config.toml
num_hidden_layers = 8
hidden_size = 192
num_attention_heads = 3
num_key_value_heads = 3
head_dim = 64
intermediate_size = 768
vocab_size = 1024
hidden_act = "tanh_gelu"
norm = "layernorm"
norm_place = "pre"
norm_eps = 1e-05
positions = "learned"
qk_norm = false
attn_scale = 0.125
bias = "all"
tie_word_embeddings = true
parallel_block = false
init = "uniform"
init_std_qkv = 0.0361
init_std_o = 0.0
init_std_up = 0.0361
init_std_down = 0.0
optimizer = "muon_variant"
learning_rate = 0.0068
lr_mult_o = 1.5
lr_head = 0.00496
max_grad_norm = 2.0
warmup_steps = 200
schedule = "cos"
final_lr_fraction = 0.0
batch_tokens = 16384
max_seq_len = 2048
doc_mask = true
train_tokens = 90410000
max_steps = 5519
dataset = "wikipedia_en"
MLP neurons of a small language model. Each row is named by its layer, matrix (up: input weights; down: output weights) and neuron, and shows model dimensions 0-191. Each number is 500 + 25 x the weight over its row's rms, rounded and kept within 0 to 999. Numbers have three digits each.
Before each neuron's rows, "fires before" lists the tokens most often just after its 100 highest values on Wikipedia text that the model never trained on. A number after a token or word is its count.

fires before: "un" 19, "iss" 9, "it" 9, "ion" 7, "and" 7, "," 5
L2.up15:479450497505508528518470514502489460521504436495514516481484503522523477433542491531483521539504497490478538464433475454503533509504508464481481528442480544517475487525484517509473523507466485515489526502544470454513496516552482520539480475537494518480529457480472546498529493458491513459490486498507502482507480528516494551489522470488518466476536501468495514506526513481519505481478494524528526489462505545511524534499535533515515515507544504510461510493492477510524482503497483489512519493492523552539515491521471497509493491496518498495495480530459486474488490544463488469
L2.down15:489487542516526470496511506462510478473507484508493476475466514444473536537471509467524524508491463523505443500534493500462545464484488539515510497529502434511497471465543487500529476521553541496492466488449500514502487502480510450481490536442517475458521539504488488519489525557506506485513521510478501489479511531496512483450501521506480542553511503518486471493490489513494502477495504492565488540514563539521501496517469482494515546482482501503486510511498491463474493486519504457499456512485478520489508499509523490501526490546535485498544466499508507529472490508492512499

fires before: "\n" 28, "-" 17, "|" 14
L2.up18:542483524503474483522509477505527544524464525491473486519466560496511448507504507502538511473488529450449525463493471493488486578458491510562525482500496490485508489519502494513546497488516525523490472520519506521535508501497491529483516506488477471512466517494489491480493519507484473532483501490501516478513522480520501499476533517502497471486496482484524515508483478522557510504456523485507504496498490488460532457524409524518474504527508512495527496555553487499504509477483510482471511525484482527419525479504484499472471488504522514527477534494452471470486519476499529494
L2.down18:487486530531522502489483497545508461509521500477505469518475522494528490538454493479555533513491508472426532513529504524492526531533475508533515488478470503482481535505493488533527495469477512502499467521475485481508545505465493510531487520511464489523472499508494476480505464467466511515482485526511523540521543526463498467506482511516453526511485474463529475504510504497505519500495488533521491518525526474522529503477465544511470498480468501519539519508534474478472518472489524491507466452454474522482467491455530505513474546485544547522498513496432492520471502465489474530

fires before: "pen" 14, "wn" 13, "b" 11, "ld" 8, "per" 8, "pp" 8
L2.up498:541532518546477508466487472506496511493478484487531521501515484556489486495490470460503529495497480494535529514496502506490553514467516480453466512501503486510567479536459499503508422468532508500493537481494478481495531518502512453546495500504505487499459474512494500484479493508474470481503451465494520509537579483524465475501496490506485468505542505546529491479502454511549502476486480534539473508486490562480541526499533508495530550515495501485512500476502517500515522478537504516440494492478538514508483489494490507516481501465506474494486476527480525502497538483507526502
L2.down498:470469474530514455490482505473503508504456521499493479466478546503502519467540529461509473497467516532534521513482466522459480492499538525493492505538515496532479537487478497493494497524486509505519483501477523518501515500495507499474485543520539507474501541531538499563546541504451506521460524500464522528469483493519482504482533472524469504508504488522508505520501487501487545517457488513495496479477509464541489477464544518504515499503440510523533530488546454474507437534501517491504481556510474474462495491494539465483494498521483462474511488523502489542451489521466502498

fires before: "\n" 28, " The" 21, "5" 5, " It" 4
L2.up190:525488505415470510478516470533540524525521506503473531512458509488493549519508480513552531500513481485476495512535511507497512477504522500504513450506519509513512518448498515499476487515488488482460502534497498510481486458495500487463485514528472551483491503476551490527514519479485494457504491515529522549507478478460475443481472497503534487519498492489485501456517539538537513512493493515507515492500531510512552484517496507488466434485510459492535481561529502467516472445522482499507535528484457532504530507484468460491496479515549470474466477497499516498499517519499503523
L2.down190:523473494474516528488528492532502528473532448518537463541472495515512510507507485490518477477496491487531471496511482476546502514520486478469490525505538499474515497489511528511492488482490544488497495514482505465497491511516516475528525517498509496499515497507450500470504508501471517513490541486517485473504549506490520492411438503473523527506534555493473458546545488548496516512438509493484445538516460541509502491508494494503540522510543499512503481478494462521493467497464523505495473543493487446485505475508475489522482508501527533525442494467558518459513491488502513489

fires before: "ion" 13, "ers" 11, "ly" 9, "ed" 7, "ric" 5, "ron" 5
L2.up599:501462511486548498528500505497512480554473490476495452472453503539534525512490493500470535548474473516524489483496503480487511547522500506525491477524490521495484497476470497498515534498510470503468501473497498445479502473513477505531497534445503509513495494515524516510474493487514478471579486457469531535505487486507463501518473478503492523479480520484508480489502465504520524505505515475504535524506495525462517496484490524497464517460498458469504508474542474521452570538503513479517562500466499542501479509514540486518499516517478500496478529449487541537483491481532442472
L2.down599:508507494504500515496499515497510481433539493477477504514532504466447516497517491461534466470514508458465457506518501544478510468487472504456474517505490459512498514527527498527511483533510492509527467506522506500526479502477519466466453486520538503493491476457489490481486474494513497493476483529502461496525531512474483529488546535493512491459510515463496512544522544488498516514511528505517471487534546495529514512481459488511536523538511504553505492560515475497509463443482478491516480494488471520482504508470467488502518553487506544484503440533516486467554526505486550490

fires before: "own" 20, "ow" 20, "ip" 7, "ort" 5, "ould" 5, "ock" 4
L2.up257:517456553494497498471511519540507504496518521534476536500509506454508491470492500527515504506492496475534500496508481506515507497496539488516526509531506473504491472480485460492518466520532542507537501437521480516493519498533474509533449557509519498447524508488523501514501496502504497519522507503523502470516497464436482501504525503510538449458485484497549517530505532515504475492478487495534458504470521486491457516508511503483475534492511516520535460516498468494447481508521441563512478472496528477522552475430499494503467500464485504492515553497519532488499532496493467475
L2.down257:504512514514519476454462485489478497474489504477487535486455515477517499501524492505506494462493507490456492500486503537494469433507513461469462559541531529495525467508511506499535498454517532480473546509519494467549532517552448492495558564469466504495460495534544498494491484515538485502492472485517515453497512502515499507471492515504499479507469522498495523503497529501510484526464460535515522513488484507499525510558484505497497461482506465511547460508506474506491509529518446540540464487527486478489512523514502479486468477516517473480525526549520507497487517523515509488

fires before: "4" 13, "3" 12, "6" 10, "8" 10, "5" 9, "0" 9
L2.up722:478485481486468484498514544480536481511490482472479487494477487505525524498519496532455497532525531507494491443513493475480519494498528474504511491506500532488493487489497518484477526522482531475495511484521538488531527498515454466480518479526501493525526431438496457517551444496497475498527560512513477520457511484493421514524492485597508509503486521523504543480514453489509543484508485535485472489480521503497511494512501554502502485520501487497480551510515507512524516435524521506482491546495475491488495477477521502487514510523531500473458506506488492447508516513493504513
L2.down722:457489531491510492490488471499430501516486502498487486515537529508477527502511516510511521461525486525517552540493455473454503507502458477491537490524451484542499501500496506508531464474535530465544509493462477482429513482488488490530465494454520479512515513538528524517457512447545478488500468543502483485484518522492589490481479504477515485525495505502498489493518527500490491515536527530486503487550452508517533510522491455478523506490506482529507478477478474483516471511492502499485536474519481513465463484508485516526506522457492478523511537504540487526512507494529507481

fires before: "in" 18, "ess" 11, "is" 9, "im" 7, "act" 6, "r" 6
L2.up142:478522493483532474521514522498527477522510510516486491450504489474467502492522493537555507565513556447512495483555506510511492502507508536513499481480475509516479493516463517500540519465511517517514499507521470537460513499514414488496501463520492500474478516442483506494513509511532494478523491517504474542526428510498501536482500493529535537499498499456529491483503554503486526485525446494503476488506496469509502521511527497492512509487516522503477519505484524516520470487491456515458489488479505525506487463461486501477501461467537497500433541533518477496491481488508534451
L2.down142:470488471479519520464525515490488532548498495478482528462532493506496496523487510487471487493471488563464493527459496516510554462484505493475539458497460507516480533516510518497456484455502515483560530492514509489489481501519518481487471492466484514537490477497495495517501507493490508485536495477566484467519534500504498473515477505476506542521509500506438497515547486503526500519524468495497487472533493472549528501504447514476461530490491524534493534462508470486497492508520520486504525508513480467521460566452473507488536464500526551498500538521503515508494492526476463545

fires before: "\n" 57, "s" 4, ")" 4
L2.up276:511471520542523496514477467496516533468459489493529496471438520517521460563494460462545497508498521444521493469507506480471504488452444500490546529482500496533500503480534507524503514486514498490472532549469532504489520501476496488475535513497510467476502492458512488512522527488472517547474529538482490485504541523488460516503507491483516495450483475470514479530502506492566486490504467451516472495515487528502482498540477483509528469530478497499514547493516492495548439517512525503466507498497523485488499515507495495527514511510478508533523478530492516460481516462541458500
L2.down276:475469537498488515484518495510529489488502487475494495512464504555530507482490498524513523520521538487517485460513508492470478500504490500489485479509534550471472544526501479519479466500504486508452463523494523534498515503541449494481465466537518519523506518482527520466489476468511498483494525494504538538471559474520505477523503474501495538456460500488496495460479502504507537509542486500513531436489493519488438476484500538495466460511477520486531508461487545515535518535531523475528498478521516542506503489473498515522502520506467509556479497531493475512492476444449493544

fires before: "t" 18, "v" 12, "d" 11, "m" 11, "ound" 8, "r" 6
L2.up333:473488448513499531514486487474515513491534485522521512491488474508432512490466501502508470544500517462496436455495538512519502519468517496544498505485528462503489514511475476490527455466495475513493488487494508521537508497492512524496485489487489483552511527466514563543473530508525472518498544522473471537503507493517562493541503491542536513532490494500519548462469454491502452469530471494468528523523456514469539478486509507489514492467514508439469471486456464492515536509496535480521497493514467459496499518507474501506510487522488529500492484509501500512527512538507522474
L2.down333:497514490504527498526485460477487496525490466467518501433465470511440502491466517530478485535469478452511500483496534492495484461477577549540498505499494465531523468461531487510493479501466468506501479503484492514512474495518471486518466464529510502514553549485508530526504519506488505487521524466535475507525507528547528460522552502502508509561519480463499490530475488497496471470516501456466494494500450447502539510490544504503510482520494483488527482494505481516477504498502518525513482491532476486517514506563489522518483518543523503506501482526478465519520522477530507494

fires before: "ing" 22, "ed" 14, "s" 6, "es" 5, "e" 5
L2.up420:487492531519505512456496504472509524460502519541517477505460520543493492479510504476509471498509510493495508518528499491498494481460509477500463547478460508503497522511499521483469516479468533494496482498525490501457521579547545532507560458510504502445481488499490482528480539475519531478489479495481509508518512476488505469555506486476525443530481504471467538538545507531494479503489502538507463499478527487478502502537494493494474495465519455540548456493472519487471530508461445529510495500510507466521514487541497535480530510502487511463483528457498485486466515492467505497
L2.down420:456469530486487461485468515471516513477492495502520538501493501497504493516582500453478510511512456503521516506531487492527483482428497530452531497504495511528481486496525535503539448489520540508481528513512490512535517524502540482512484505489509515515479493506504492483458532528536467512492492458540513518523482515482487468471461528481509521499480504486516484521504474482484501508470512430529544495517508508462522481481483489526491462473496508538485515524461493524552471472476508524561495516526472498524504532471510497530454519514480474484530465473498539522505530500515450497

fires before: "\n" 52, "ge" 6, " f" 4
L2.up41:492461494517522510520523537505491494466485514505498526487504528506497498490549459527500447449510479506514482523519497494448478487508528482492477522538506485509477484469488535518497499494518458480455536513533484536515475432500498510485524510538516494489512487504492512494497504548533559465446481493508524487488492495531491489544518522529471481448446542548520510519471529526515476511484472522506494542511502505456459500489484485499489484491515476476496548495511505498526481484530530508501520513492530466528542499467506431503497494467537535533520508526501521456472482476476457508
L2.down41:507483528514532524417503545465515519493455484510507548493472529485508543524520435554528470493547468518499491465519514460456493488499490504496523522490538507515483482522500488551492485478518507463521543466491518508519500467491457503497521532480476464495487531542517503467478508529513534500465525490502537513494510487479479497520553489497497529461439493520503488492469499515519527533510492518484515509485501473515468522532494471467495494527518514489545520472484482490509504489511524493481480542472497446517490476502522477516507517513481512496459504531507487450468500522465452505

fires before: "\n" 34, "ign" 10, "c" 8, "es" 5, "P" 5, "C" 5
L2.up25:493489498448474506529490485493496509498558505486494520467525499499489509493523509432505495541504506484519497534463475500554510514482489472495487501518487520535516464512510537493534536469538506479518515499558476506495507511481525486521519512466495508540510545511484486488456499499504479484497477549512510509464497472526472517486506496517521461461523504471489496497502554540491493538499512539495498508451534459498502441510485447487513499470515482515534516506491512514485472484455525463510527496450498542472468498516496477475504488466544461531485485540519479564504513523452528462
L2.down25:524507497500489464552492472489513494482477516508540484527446482450483458523502496497468561468525459463532458521494498501530476475496539492499532525540482495501503519528530530512485505517512468506484502547538514529490508494461522514464525554479451484520498484544508476504527519491475512489495482505491478513474491484531500530510516523470534529465488514526501458516477541531498462542478511522511476460471483517501490482556494507507529518518492470480520497452523543539522469451517477487545475461496507534490494478495521479510503474477523456513498472497502467501500479503497493454

fires before: "ow" 16, "ip" 12, "ign" 10, "ort" 8, "ut" 6
L2.up271:513468501523486552485515518496520493516473500468525525562488495476525480481461510522478454505480485513504490544520521481509501532473536507479522530514546501515496492527485522514521469458505495464540494506474534486523525481508463497490536544478509472546505526516509534508497513443468478559498525495535521481478505480477498477482510472494547442473476497500487527502521552541532484478475505524524509474439460494518478524475487483483509489497476478501511511469489469489502529495454516469481529458466520469529560493480460486511486530508503497535507487494491463495507490472458510475
L2.down271:517455546521478516474495515500513473545458516519520550474497471484480471517460519536501512465506514495522486502483480499475522521461556494442512533482497517490513485468473521487483515504537546470513463501545508506539492524463489492544499526492502524518509510502473499453520493516471476543505508501536522466502487527524525504495501494485457458458452525512482518519561504516560537503509470509510501474509470486491507491533476524537469488517468509482528504443523476497512522528494506538500495479460493502517524452429481514490496492499480504505504486500507470526530500476517511459

fires before: "ed" 17, " a" 16, "ation" 9, "\"" 9, "er" 7, " an" 5
L2.up670:510464508475512499478482542529491444505442506553522472502511512471488532518550493547458524541514511531506518485506502453478519521502482448507492524515478453514468543483498544509483493532466472479510545469482502479524502533499520507512554563520496503484496479473480528507485530452490469514537535504525559510493463504509510522479499476528514511508484525480515521481460497507491541522506489508512466509519549497489533508481492523476474501520513489500483486524518479493499440541491490529499501506480526462518489500494499474485515505509495561508484509480463510470475464477453512518
L2.down670:504483471499526508492520465560506498515479543506427491470500466532473519498493517514519529506531552533513485470468516500515521480489486496465519512517466510470526498499495502502512496455538502456509470508505530533501489488516429521457496474499514479508476516481458546520515509471505453480515513476527500458483525483468541501539483459505505506534459519533522461481530467479491525521502500510500494492550483501510519504495467484448492536490468487501490527523468468479498514530496530491529539510505487511504466507507468466497508553530549490464513508458494520506505548518469513483

fires before: "ork" 17, "ear" 10, "oun" 9, "u" 7, "ou" 7
L2.up154:509493512491483463480465544473447514472514533515516454535525477499505506488490505521498548458545499493514493464492499483500491507457469549520500520515501500485504515484470462480503466516492450500483512510501515493451481491509475475494513523452530553459575511532494499484455464498493532526494522502500483491468515498496531554515527501489521544522508545509513487546479428482482487501476493507524494494510515498461533507524513549531456479520503503436525507509504527464507517531503480497522486512489454519509492477526466490517512528545519482530500526480522491497476537494509489508
L2.down154:464534490473519460497505478440518472500523481531488525499464519455481528493499486474526457498524525540471462504509558445509493518520487482502473496510530496498516482488482551513509491458537518544538488495510485492515479472493504498479451506550479465507503532501492512483514534465488496523546508533470507521496511530483534454498492496491515515530511494497477474464528540494542545481494511474529474464482479534488493538527517462505490500470515486557463521545516556551519483495470518501490500502470563461504496479479496525490509506497492536479484467492471510499493499490489493527

fires before: "ord" 33, " |" 12, "un" 7, "og" 6, "ent" 5, "ru" 4
L2.up246:487532490477523493489457484472521490505551550524493492473505503476500504506490519502494514530508534491503475480454494479518537517505445520491464531483534504498508525521534506500538498525536497549473547434526500504513473486522469480537479521465510456463497450488502514495490504483479483501501532511503522496501485527475500499531496478516503563510515461466478506544513521487491488534481497458497509532455506505517456502487501476499436480513466517485502454473465457521508501485547504503534470508483450479546516481478497522500521503507468502521512515478495528475541567496463503517
L2.down246:506474487479515528510530523471497535478483518491541569492504491517524518451519504522485548447496538499515544491521513485490505495481484399517482500529479506467499493526544495495493507508502514464523500437520479496511503489512521482498513537505499527519485549495470527460466448528465514473542534496477481516499479471506525481512501515540529505483523461511449491504516480534496516483475506517483541511512515490473525491516497509510480495468499534498474461531529563490512486476501500476505451515472496474492505459507491499452515498483507481487516528550477524502505493501508477451

fires before: "p" 24, "iss" 12, "un" 8, "and" 6, "it" 6, "ic" 5
L2.up232:544469510518478482500535549497512502480505505496484511536502542485525489504518455540518516475522442460546556491487487500469474532511510554540485526505480527523503466507538473498474499505515496522479476535527465537496491503496484512515491471542514499465515498460498484499524484538488539487443478523554476477489492514484540502504474460520487480503495512437518502482491520504497496490506471505501447503473522471492482531530492497519449568533475520515535476492482515504518525443483507503537510484498491505493488521518501500512507502471474486513523530518473487522447504501489438525
L2.down232:498542537527488476468499456483531522493488485512517549481518485505474504480499499462511485513492522513482493504546522502500512486528494493484480512491462484506478498516530495493496453491474519542460509510457494513491509501500522500524451469494535524544510519494502512494445521483468507530492531450540522522526512533477509519505466513463531528483518483495468512504540471514517486497516497455522486492570516543495485480502483521452542465502515486428463530508501516494450516539489520474493502495457473452532514471529517492486451498463531529501475465505525507504552504498521543485

fires before: "ed" 24, "ated" 19, "ation" 14, "al" 9, "er" 6
L2.up216:490523526491514509476540465501520482482521494466469542508556486535529515468497494451482523536528504518511514507566546490552507502477472490535499497505481487548502495523516497464475529478534472567498508521468504480464497451510508456500467541476503504509476496511467503504506522507527461469472472547545498527533458514540507494505511509462522518459496484522502511486516504498506477497512497498483487507504497504493538531470505519487472506474525468498483493489510458496490528532518520498524517490518485485524534520470544488465471480547525472498499469502517484492485472447449461455
L2.down216:489503494479513501489521472507508489471493499478491462508504526483522509511489522527515524531516506510470498501537516495537508527478499519497431477484544485518535531498490476467463518525485454546538469526480487433484486496514492491505498542511485486482467547449505525489486480521498486538506489512532455518505483455533472514486519518497497540421488479489519535484504480489516509487536532463511518512493462493519517507540503515505507449505530493463495515476509474484448522529536521488483540476493507492509504542439517499487485527509476491506458485493575517531489469464520508526

fires before: "is" 17, "in" 10, "ess" 10, "im" 6, "act" 6, "iv" 5
L2.up140:501477496477511534503558533479484497472473469497509474503501497512479480474509470527497523494484525503523515516503472481489493508487468467512512535455468478501519511520513493501489530472466519498454475518491529545498459521491461499464482473513546479477495514506513474506494514460535489550506478549505507516543467502503468535509472518530540489520442484515507516471563477493513500444480541494498499491502540471522464517518512490523503501536495470523522512541525520474492503505480464554489511509524524477523475452470484559506506473516509532486479526529474460496480508505451542544
L2.down140:478478511502481481529478473512542482463522511497519455506505499468472480488565488489492500501494484475475562505480450479474481513518507528502503449511500487522482516513530556514520485490526514530487528513534490438520502486520501492498463505485488515573476512516516472498460508510492507503504531500507502518486447505515497462536474469516442497474543557495475482471529510476510466561547530509483533488504525505493488479505493489499472490450497547493498471505476473527535502487480529528480509508517526505490438506479471518476499500503509554480492528488482477508479506524543518528

fires before: "it" 17, "t" 17, "ion" 7, "c" 7, "ivers" 5, "op" 4
L2.up204:464474492549519448499481512542466472525466505494483476494515500532484438478492474458473510479502503511481470515498516497502521528464484511515550472460502478521466461489457494511493494549524529552526528501508474470495518517552476498486462515524493521506492462499513516529501529502516470503495478517533540520489495501513485488482489469492526500516480514469526546511459514515551460506456510511503499509514506499512531540525463535494476515513512482507479465531493465499490481486485513449516473531460530563490487500504489525544533478549469494496484508468521527487490519544478464505
L2.down204:526499507532485445422482527499497527504477455453483489522572511522524503469475517492466526532465498536534478493457479489485551523485505489523503481496514443555514470520475504478475495493453501515493520527548486488520489470535477498503500452511533471466551512482511484528516548457494482478506515471524529503495530479514496512483537507512522515501517528504523547502501511486500523532484482512510516504461503463474491462515497543484487513497471510474510501527496525498512478485504496476477478511477512483485497471497478503567526556512519486484510520481538474480503535532500488510

fires before: "ing" 24, "ed" 11, "ative" 6, "at" 6, "fore" 6, "er" 6
L2.up164:489511502529485477495492501519486460534509487513521476476514487504506507472514533520473472485517451468527482503507497490494504484506519507540501492475535489468499518481513529514539505465517534509474493483534540492502474548463516500484518498491561512502523482456486500500485475515527556536499494480531490508525496506499484495487465521483481492514444488472489467510500514543516468431544471498471487492511506460478516481441504520512512459536565472523498474501477523527527528534489441512531512517447514532482499471528495483472516497534542502472480528512516515480433526536480517490
L2.down164:487495489566520482512552460465484474542490494490507509524495486494490487498511488523455485526494438482501524513499477505468483501492493495506505497507533496491468545526486486542515489461507501492494491462541561514508503507495494515471535539506524545488512449448538483489454481528480505483514515523506492516490484500556469499444543514510479494506497498466499461493508502525511471522546412481485514516499487504458500494484487545520523531488502499501459413521481521498522569494488483544509489521518503502519488494503480500497538509494502503479517529495488519485521476476505509507

fires before: "\n" 30, " " 12, " 4" 5, " T" 4
L2.up754:515530443500486487519474438507499504516497502515468522482538508484506468530484472503536474507531524533508553493492500484492514477533521492494515527490482475490468515497443500448494472457526527502498543500517478479547490524495506472474480459534531500472447480506452525462496490496501514547503473499508498511459503510484492517478532529489483535543507509461487515552482549509504494465472505458460522485486490539489476487510502523491517488518479524486520478534532544549498502504515514508497556510508483529500530483516465495506497500472562506524504458528461465485459491505470508496
L2.down754:546483521489501480438529538479514478524519506486477492572459503505488540472497507519503538452477474488496474481498516499523468513466509515474491477497495508524520501522552565528499536488462466506518449509511476508471456474517476532495505512514517495521489543511527485510478497528522506509487479502463479498534488487531489482532514522476532507512474543531482453502499450480539486506510488458472439495512507461510496513481506505494468456524498467470544493495488504505523476510472526482506492538497517498507487506532528506459457518473466515523539510498510513534539503470512482552

fires before: "4" 12, "5" 11, "2" 11, "8" 9, "3" 9, "0" 7
L2.up47:532498467481504482513491504529479446507495543482518481500512515502550506472521581519514483478513528529468526457469519499491496507538449532485529499465492550483468512450513492469457525523519493490485459533490527555498490492503488458455522500497495473535529482474428509495474534490505516498507465509509506513486525484508481553500479477513487489555496494444493517516515513508488481466481465527508498474478475519503478495468482490517501482490462499520505487501522532466512457490499497519485498482487518526505523534557532477491504487482514569507485488489505499526458516522501500458
L2.down47:486493555533508483472531469496509534486507448535492491521491470504479530494488483477502533555542500504477488519560491469468492499489516492499463509527507455518524464569485493521498483500498534478476507439501477491532508523492518497515488494491497507485487528531547511499539456554516502495529515488527472486468497504531490474491524530486466514479460470560498492488488503480536502531495527488475475518476496451505486509484545551492512518484517505484496510531479466520466567507492517490512497517479495484484465479472456476507480490515522468491489493510513503459517452465545535508

fires before: "ord" 33, "re" 9, "og" 6, "ent" 5
L2.up566:472496471476480486478476509466536510506471533471431576544481497479448482517473480496487502515545513474544519459520472516574521515501524503488524460482470529492518520499502517478507513468522455520469495504568540487523539490504480496507493495508502486539503475518512501508504549543472504468524520477479496522476512476505477480515471480502543505518527509477503479517541528486521508496473489546508501513501496530474517494496514533497575502515489478508500509479512452527494520496535517491512471481476507497526467496497467487517506472484477527537457469490503498505505503500452497462
L2.down566:482457532496476542488500487487482492465505499506525488511502543480477501490482523491502486500499482515496500504522451539480503473501533523507543544494488520493513468537519496463509433491543432500497464511494500506519500520500462505482506480472530485439489525543501483485472535488485511488493509506519504492545514474515520473511511547473479533477482517537522508447546503519464540564453472526511543524504544511465511501498494504503483513521450519491527486451479483528517532467533520509483500491499500522485535475489459503508493518550509471493500470520464513527499496480440479482

fires before: " of" 17, "ic" 16, "ral" 9, "ess" 8, "in" 5, "n" 5
L2.up327:531463504470502508467520476519504487473502502452549503515508457530501493483481493511516493548467528462497501505519511476521462494500497544489539505510450495524513519511459475504510495491488502579486547478513531486486508479496524463478492511518499466509455520518479492532513571459478489501499467486502536524479514538484542480448505508516508490525472539471442521484453540468504499467509514478469519517518523486498470488480488513488493473468475489522490520559484496495510455504537501506482503468486477523527488515490437545517497508518538527497509472544524480485508497524502518517
L2.down327:550494533476511497496479500512514501483520473457507523499477511510511477509449537518542512523476528515528525525556492464505489470475495527455508518488508478538516510525445488576490493470521521523534510563530512486516494521467475509507484465475491453536511531546520519516485506505484502519489490496499524535472448533510541474465479485529480509504492486485457482485482495433496521465525496520508511456487478489524475499482504497515501468508465541520474499513520547470517483486543474486481474468492513519496488462495467488510512462474486493482535515527513539482487495465477483535

fires before: "v" 19, "d" 16, "est" 9, "m" 7, "," 5
L2.up298:479491512475508488520477490471539548512508547516490534489524483474480501536472504497517554526469505483501520482552451487501571472485489521490526466493558537480521517502474499486465475491487521514526466480493522500497519532479483462486494485520525485493491493473544464541500497503469522519484484478516499516477513509503484461487522477541522529514457518532494517505477457503533504447493500493514493442547488519524540489448499495494541533474470478497498520505463481529500491459531499518504497513536466531506511471436536518507503503536531511498483521505517490490528455488542512510
L2.down298:461486500489504509504466487501507541506501482486494562489508472522506501497469500510534493498474521531482522474520484463489515425494463524486524504535513502485513442502508471475477424525482475480498491500479491481463527505498485516476518528478523481519458536509496525569511507479467454500515493529528515504502528501530474484515537499441525523522463473515481551489505504487499491493496515538528512517524500464475526497523481529471491486491499521504472521472509463525501525466505499518520503545576509518437510530483510500515455506491501511514507535525452519523534480466479508503

fires before: "b" 13, "per" 11, "pen" 10, "wn" 10, "cc" 9
L2.up313:464516492486475520504466495470516532490502532468492504494496479497485510533516482461524469558485479494481511434551543498453547526470502463476514504490514483492481570520519514530508482526510439509498480498471523483490514518491482440474512551498497555467490512503506510542531565482459484550497494497499497498490462492473453505468510496520504474491476501497514516490481485517485550501509471511526525530504471505485526469483515487490495497507476499510516492516522538517485495533489454522496502485518498511496495457469503516503476450535530502528497514511462518514476515448497556520
L2.down313:476516480522470488529515477496457527476521465526530496507501543530508489536474486493507471516510512472466495460553506507493480505519498475461521521517530533487502544501529476478480493488482483496462470504534493499506545482562493498472520506450502494544508489492509493521535551487479477574500513478489513487520474465521472495486513502454534480515503483514479501488470487518490575502476519518518538529497487512452514478502555533526469521536514496513473502457496477529453475534549516488480481491480494498490452503488474517532453516488508481525509535489514509485473514479476541506

fires before: "ild" 16, "ar" 16, "ampions" 9, "amp" 6, "art" 5
L2.up557:518492477470522495508493497468525470514528562527488520520509488482488465500541476526527482521508518497491506471557498522483470484499534490492523516483528480518485504501490464499480519546469489470524529463512464518465495456483491491492526481496464496480476483512466488511530498527482493516545490514517526549497504451535492513517518470526467498466542484521565534507552506543464504488517476514440502497494531492498502487488488471469518528493512441513520534511519466494416513480482539482491494530494532515472466497473529500504519487485483497491481445493468514523476502486493498553
L2.down557:500490498537485476499420526514559459506533499528524438530497519513483497449501517478522530534498465498496458524501489506513512460484490499540477477494488532510485479496520513504520500463498497534448461507516497464483486502477500530521510549517484519507493497477495488438489513484515491539483494534496531482507553527479503509504450541449512485481463523495495468506513492463552502467469505496487494571472499485512496556487507471495484476567495513513488494499483496530514481504536520503551503490475464517526489502511462494539491480512532508496471491518506498463520524508521499493

fires before: "ork" 20, "ear" 11, "oun" 8, "u" 6, "ou" 6, "," 5
L2.up632:490524504510470479487493470462474488535536511501532560463512486521503516462546472503506514516467533518519512543502501505535501487509483516501511533510482495491502522540510489493497497474504513513485473517574500519464477470509501513466499500504551502498514501491466489495440495475561497462544525530521495462549463514480531514492488435532466483494483482528529515529493491473449469535502476541461490512484462503489523490487499498486520480553518484509529491514482523506472509526514507491486516507470433497488478483521501475458485481482529497465524476492498485485549547486476537485
L2.down632:483486510505517497523484496440471492464453525521518434519441476473510475510493533475534507489529460509519500503501501499480482469492498481478479500497470545527481490499484496533510498498504518541466492506480526503519506491508484472552456534476472500505440517534499511474544505503484481534520525521510493488483538515480529466496530503504509504517509486537499501477502496502572520497460472525538508495449521497490495509565524545491462496454504469476501515469506505549515464466468502495496461522514538544513494488515513478527503501532510466502494528459506552535477491507536501474

fires before: "\n" 47, "es" 4, "il" 4
L2.up371:503523490465533487463479518476510464524492539504517484484551533433518484506514513481475521534510504519511500511496478510491526474499454509490541521505484480505454494475483507544508475541512456474513510503546526478470484505491513480505516516506502499494541525529493492447482526471475479514481531474474540501557464522527449482474506518509534462494495507457521501475466520502475509456492516496493509460531503546491463526470481466473445460525469479455492504533535540503519505502480488491511522534521520530491499509535477469477517486491491522505527528456503543507488517467508464510
L2.down371:524514499482526516513512528508499534499479549486471513446507431520502555513511504536498514537506491502474500458489521507503506508555481460487519482517521483504462484537494512502500476489466488478498561466518491575463433470490491489535528547505528504496496507427498494518500448531508499503516516508517498469489517473470480510524460506481524520469497494487475494546485490528519495526523502460491502522506482523525484523471473499495528466549473488502480501486529475479479536496466508510488487495500504482493459507523508497482511498536479554550517500476527447474520488469512507502

fires before: "ed" 36, "ing" 17, "er" 13, "e" 11
L2.up297:500481538517511482479460482476497470493501557456518530492495530538523525480533493526514473492520481469515521509495453468540505512471456466467486501491514476532565462469501544501499469501465465510528492481513452498524522506467526529520558482518495492543505477505515468523534512457465501475464489495501496514482494513518489509524515494477518492507480494504503486491471517500491502499515513470496504517530500489444505478476531458503470502470512495524490515496464499533518525498533533509537521489434535519505503525482511514473560468539496505479483478486518519522479537535420490504
L2.down297:506464556514499468445552494463514472510464529489542541499480540485493494503504455486536509517500461474489465480515480514563508463422488480519503493480492487537512531498465521507504466506468475492477517487515505481481538518469537484518557501503512518502538517487457504504488497478513533507504480490546495538507464537493514491521528503501499528496478480465509479455487522490514494459512565552508483515474526529484486501495540460493551515511486476468479506488480504494524512491493515485524488474467498525492503491495530469499518521500549501495508479533477538514484492484467528460